{"num_hidden_layers": 21, "hidden_size": 256, "num_attention_heads": 4, "num_key_value_heads": 4, "head_dim": 64, "intermediate_size": 1024, "vocab_size": 32000, "hidden_act": "gelu", "norm": "layernorm", "norm_place": "pre", "norm_eps": 1e-05, "positions": "learned", "qk_norm": false, "attn_scale": 0.125, "bias": "none", "tie_word_embeddings": true, "parallel_block": false, "init": "normal", "init_std_qkv": 0.0237, "init_std_o": 0.00365, "init_std_up": 0.0237, "init_std_down": 0.00365, "optimizer": "adamw", "learning_rate": 0.00212, "beta1": 0.95, "beta2": 0.99, "weight_decay": 0.074, "lr_head": 0.00993, "max_grad_norm": 2.0, "warmup_steps": 272, "schedule": "wsd", "decay_fraction": 0.918, "decay_shape": "linear", "final_lr_fraction": 0.0, "batch_tokens": 65536, "max_seq_len": 1024, "doc_mask": false, "train_tokens": 463800000, "max_steps": 7078, "dataset": "wikipedia_en"}
MLP neurons of a small language model. Each row is named by its layer, matrix (up: input weights) and neuron, and shows model dimensions 0-127. Each number is 500 + 25 x the weight over its row's rms, rounded and kept within 0 to 999. Numbers have three digits each.
A block is one neuron, or neurons of one layer that tend to fire together. Before each block is what it responds to, as a language model described it from the Wikipedia text at the highest values.

Word pieces of people's first names and surnames, mostly Indian or South Asian, in tables, credit lists and prose, e.g. Prasad, Krishna, Kumar, Lee.
L10.up414:506481534493486526521487489551516523522517502503529535515498485500470479478538512444495463517476510507434587500531482478475519513528539521467507455467489512483483511487532459487497494509500505507513501519496496491531451453526482496498476517476466543510491506521492548521496485474470488521504484463487473538506520546518516522434488500512532472529478472478496558464509501485497488513479
L10.up904:514489500506512531491456467526502488544514497513546537504477543501474504486566454472509488498490529503488520493498526493489518517466525536502488463440474488519470500494488483499480471492453520540517480488506501496506459483499501499527573472460461519497490512516519525530520544513496543498541537461489522488493522529524496552416496539449501497481478472472497538468504501499523491483515

Pipe separators and numbers in Wikipedia tables, mainly late-row cells in sports statistics such as "| 0 |", "352 |", "0+1 | 0".
L10.up800:496515501502522519501495516529517477525538507515530535496461527493515500564462568484511489498447504454452542488447515513500487484487496500501508473538511540474478509451493491499518472497471456510504540492536563528483495481519493507494545518490473476504501517494488468511491486513503499504550506527528517490519508496476492512450468456482524510533529498489483489471477515482524500488530
L10.up876:503516473514487532530494502532481500465535497521487539506528524449475497518503479500488490500470497487501512461483514516487475508450510479526518455500502500512487513470561499494493487516504499488528479500518518521435512480540511529521541488501473473532477520522481486480484492493473473490502542490490535503522526531524471535471521526500522553501508545498490499477528534504502499526554

The closing pipe at the end of a markdown-style Wikipedia table row, just before a line break, as in sports, election and discography tables.
L3.up31:495511465494504516475513533512541497493531515531497534499523519507465471514454472495497487475496536491498477476497555468479509513456473482504561520486480504502480500500561483517487492487525502506571481484546515506460545562482565484513474461512500484493446495507503475482531496450489489504527522491480536497511496513526519505488531483496539483447532486511541495448536509534493493490524
L3.up171:488540477464502538496491497496499500521507526534507530520532521474466470504501474459491523505488495491522517486500523542441498514439468507522524488514488522487499499518551492514500525509493481478534536509537555495463477462539518460505510473495499471532474476518485480437491472516491492467504504518506547528498498496552489508455503477503507518503524527460507492471524494557500507460513
L3.up173:506501458503506532482506523499523452499496492538523511516542528470478488503492498456491510486478488506487544491475544489475521509472448476522500500447452517527512466494540478540498521466522483506545503515521526486480525514508558488496508479495485491479469483556519456471514474456515450527492519502483580501512480530523545508478520488505528512471514498476512470469537506548493543470521
L3.up310:527488479447470586493497486503501492471529563536516522538499499511473452478517460473482484479494487511536493514515532532471485487494503503498532516459479488486473508474518500513503525498515482476532517527513557521462532495477524499490499445496481469545482503512515479472477537494500494500520494540486501486493513504558464480475543488526506522443473498467489493517532494542515505458534
L3.up391:504500488502487499508525532504503475496503485528501490495524532479482467499470509480506521509481507480477502504510556481465510494485474487503554512464496522489512506511529471527516554500542480518536459517539554477446538559492516505506517485492470491500481504514502457478542501485496447522514513534485523518523476524518497511467516469518536495454531496482527475504516511535501512487536
L3.up416:508517483482427571475494537511503457522499513498513530541538505495476475490503502458486480507482473490524527495511513525461480507464506507535518500473480515488530485469519498511498477494505441491580490512537512468500492461525548513503507465487511477472497462529512494494505522511509486505516522483492482522493488515554519532440484476516490522430490521480508488523520505501510495479529
L3.up505:493519490445461544504483514490479474472524515521493523517515514529528471556416481505504528494491497479470513490504501507435490531490494488480542538446513491497480511483507511540494483512508550530558477518530498489471483523499548481517526495509508486500471540540456496490489522472516482525520483513500493543502474477504534521443496510480505536461478513489502516459531496525508487467501
L3.up906:479538489525515522469482490526506483506521504547524549520523514486490475487538501476496490484485552503513519522481545502488486497466532516481476521473479501483494518485532466509471538523530500492546471492546551479449531532517500526479511497479524516491483513546516498505519479507461523517550528516492531495526446521511454511460479502524466504449507485465555479474539524504499518519517

Three-letter country codes (POL, SWE, NED, ITA) in sports result tables, after a pipe or inside parentheses next to athletes' names; more weakly country names and "Team".
L2.up268:510515530509460511476541511475526492510539498513562503503480507505482512497479502508512498565507522476495510502483535502469493519490548493499477486516500501454487439483505489485476525502499468528483470488484530490460495474504502505489492523510553505511482482513519509506482494519493468527530479503489504520497516494537504492464504478520476514471529507550500525520497530465487473485544
L2.up758:504503480484497514501512495492561494487502499493501512511521536469484518506483455476496471531501517472509550486485497480484460492508485500505574529496507505522460478481454459515487472472468508504480499504522532475476483467476481524505608453504551457514457527509504506484484486469495442495518463529553517512482559492532514499516524492539467477482466508504499500478549475534504507496525
L2.up820:500520515487478512479514510466526504521513501507564509503495538493498522507517520476514503582507488477487529468485526506483495513501517528522461519511518491474493440502513472471480508500470456490498498481490510476467443447494478508502527504523543504516506470480506487498460498521504469512528472511495511529516527479554513544472476480528458532494519507525487542543502527488510485475555
L2.up865:531505519474465519481510488473522535511506522495559512510465532507519507492521513495504487556488479520513529498490500497489493498518502517502462518531517469496475445523471472480507507502474506485481503491465495498471448454487458509494535502513517498519492497496503513496460482554496475546533464498535503539482541508524557505458499517534461534514498503483485523544513509487510491452528

Pipe cells between columns in Wikipedia tables, especially the last one before a row ends, plus colons after infobox field names such as Motto: or Allegiance:.
L2.up498:479548504412554535499483467533526497508523538542529479517497540486500494510487484469503478504462505502556549504449508512463477495473533490502488517470490513480495464492472469525516486488474510479518508497562530474495439460532503501512513487507494490506485466511483498444469465479501500508488500525504543493503479487501504505463507492519519510495472502485461448506511520587507487485511
L2.up697:495498505439564510494479474509495498499496520532507483497517501493470485534502463525503508514473488492561541513485512519461511498465458492526474477489470500497503471519501503575542478476496530515534488466556520471455491494538476495508506490493498449523474475548516481461472470502526503487476516555490535512515506499489482496499494511534538488485478522469477461521496511556530523491488
L2.up708:484489492437506525514514531520494498484530554517496513512512513514481462538501467507510513500452506479544515514492547538453502536466499470494492462474522504464498524525520498555531503476493507493553469489558518509452502507498528457500519510508506496497475512561509478459482492482505456519506515549478524535519458487507483514463499496494527509479491510511496484508496481528496501460513
L2.up841:496546481486498542494503485532525478489514541506538516522518523485465453504472501499480537501446493490521517505457556522461481533496499510537509499494489543456474510486494430491453496500533483513514501476540536472498513494525538544462503453494532503493485456535505463482502482497521479526545499532492539497527494499536482519436482506556493505456495494453509466513524541535504518479534

First token of personal names, often foreign-looking, or of three-letter country codes, at the start of table cells or list entries, such as Mik(ko), Sergey, SVK.
L3.up34:453488507494521542519472506484533503468523557514516500505465534478523490522505508519510500523508485545525539534468531509485495491468539506538510502511509511476484492503531454548502506474498521501530516522495549536485498536503533523464498520503512479462459470522510482504473467508528454490555453496528537506514496530524482532479486469471467493544505488493536529512517485512535506454565
L3.up97:477528517473475505473499505519525505530485497476553550505502542524489494552458491496538489521470517508516511487496530488479476495482476528485435494523495536474492494489524478480469481508532470501546485510498509496501473477520489458546503520515498494471525520480456487504461501513491510546519513503493506529528497483515512531481496494467486527495515549520466521501498530476482494509510
L3.up116:477533491492486532543479488516495504484529534481475502506468541495496505484459503516517509536512512510497552495458539523475499504470488525509504485522561478469492472507523476490502527515500494507510489510500529521461483519507563509490508508517487483500503487496484457504470465516525456500554435489558527534546527497512495494454495507514483525503505517495521507508504511516529530467555
L3.up200:471515498487494525537446492484526484486539537513469483504458529484503514506495516503529517555480517542510567495499536489486490494488499520532504482521525507464490500480520466523469525510520503475547514499477545506479484503502516522507506503519501479468471491523509511502464459516534470495537434465516515524533511521543511513482481482502456482504534489503569521494535510557523518471542
L3.up236:515510505547466538467535491489474514478487533455546459523516529523479487487487475493493504476534464510511496497475488478478483509519519501456482507475499500467463483456489457450480467494477526534535522499486506475478462516500513488551513486507495500460501568476512507479481519476505515499518518539489526482501496518505516544456499538491507500509491508511517521508497492501530493520501
L3.up744:532506507488465540482514487486491493519507527452544486529535527509503519508493497502499512519493505477509494495467512489463487520505507477513536507485513490473468452471509479483495481491470469508531495484513501475456444487485521504521548491514523493501518521514521476493474521479512474510544503500490475553481529497531551514451483524499485511445494495534500534523511516485493464455530
L3.up980:495532517481485551525469479516522505481522558504465518507526571499519520502492525520507483528486529529518560528464516518483488494472511509518488512463521441481437512488531447527509543495522503489525508519498537527482456531492512496484532495506495505526501508507499488498452450524541472506526473479536515515505509530528490504456527511525465500515506496481527516499521513520562490471543
L3.up1008:501462509458489530508497534480520506482482505504545517516487513520508461533475506544501547479494504498517506513482523522481470521464569515440488480521488539465495492520501463462480523452491548513494469510483481481463483496497482464540500520499472480477523547498458478512470529520466497553541518495499466493506495534459489525466507475497527501471495542507485455518516479498478500544484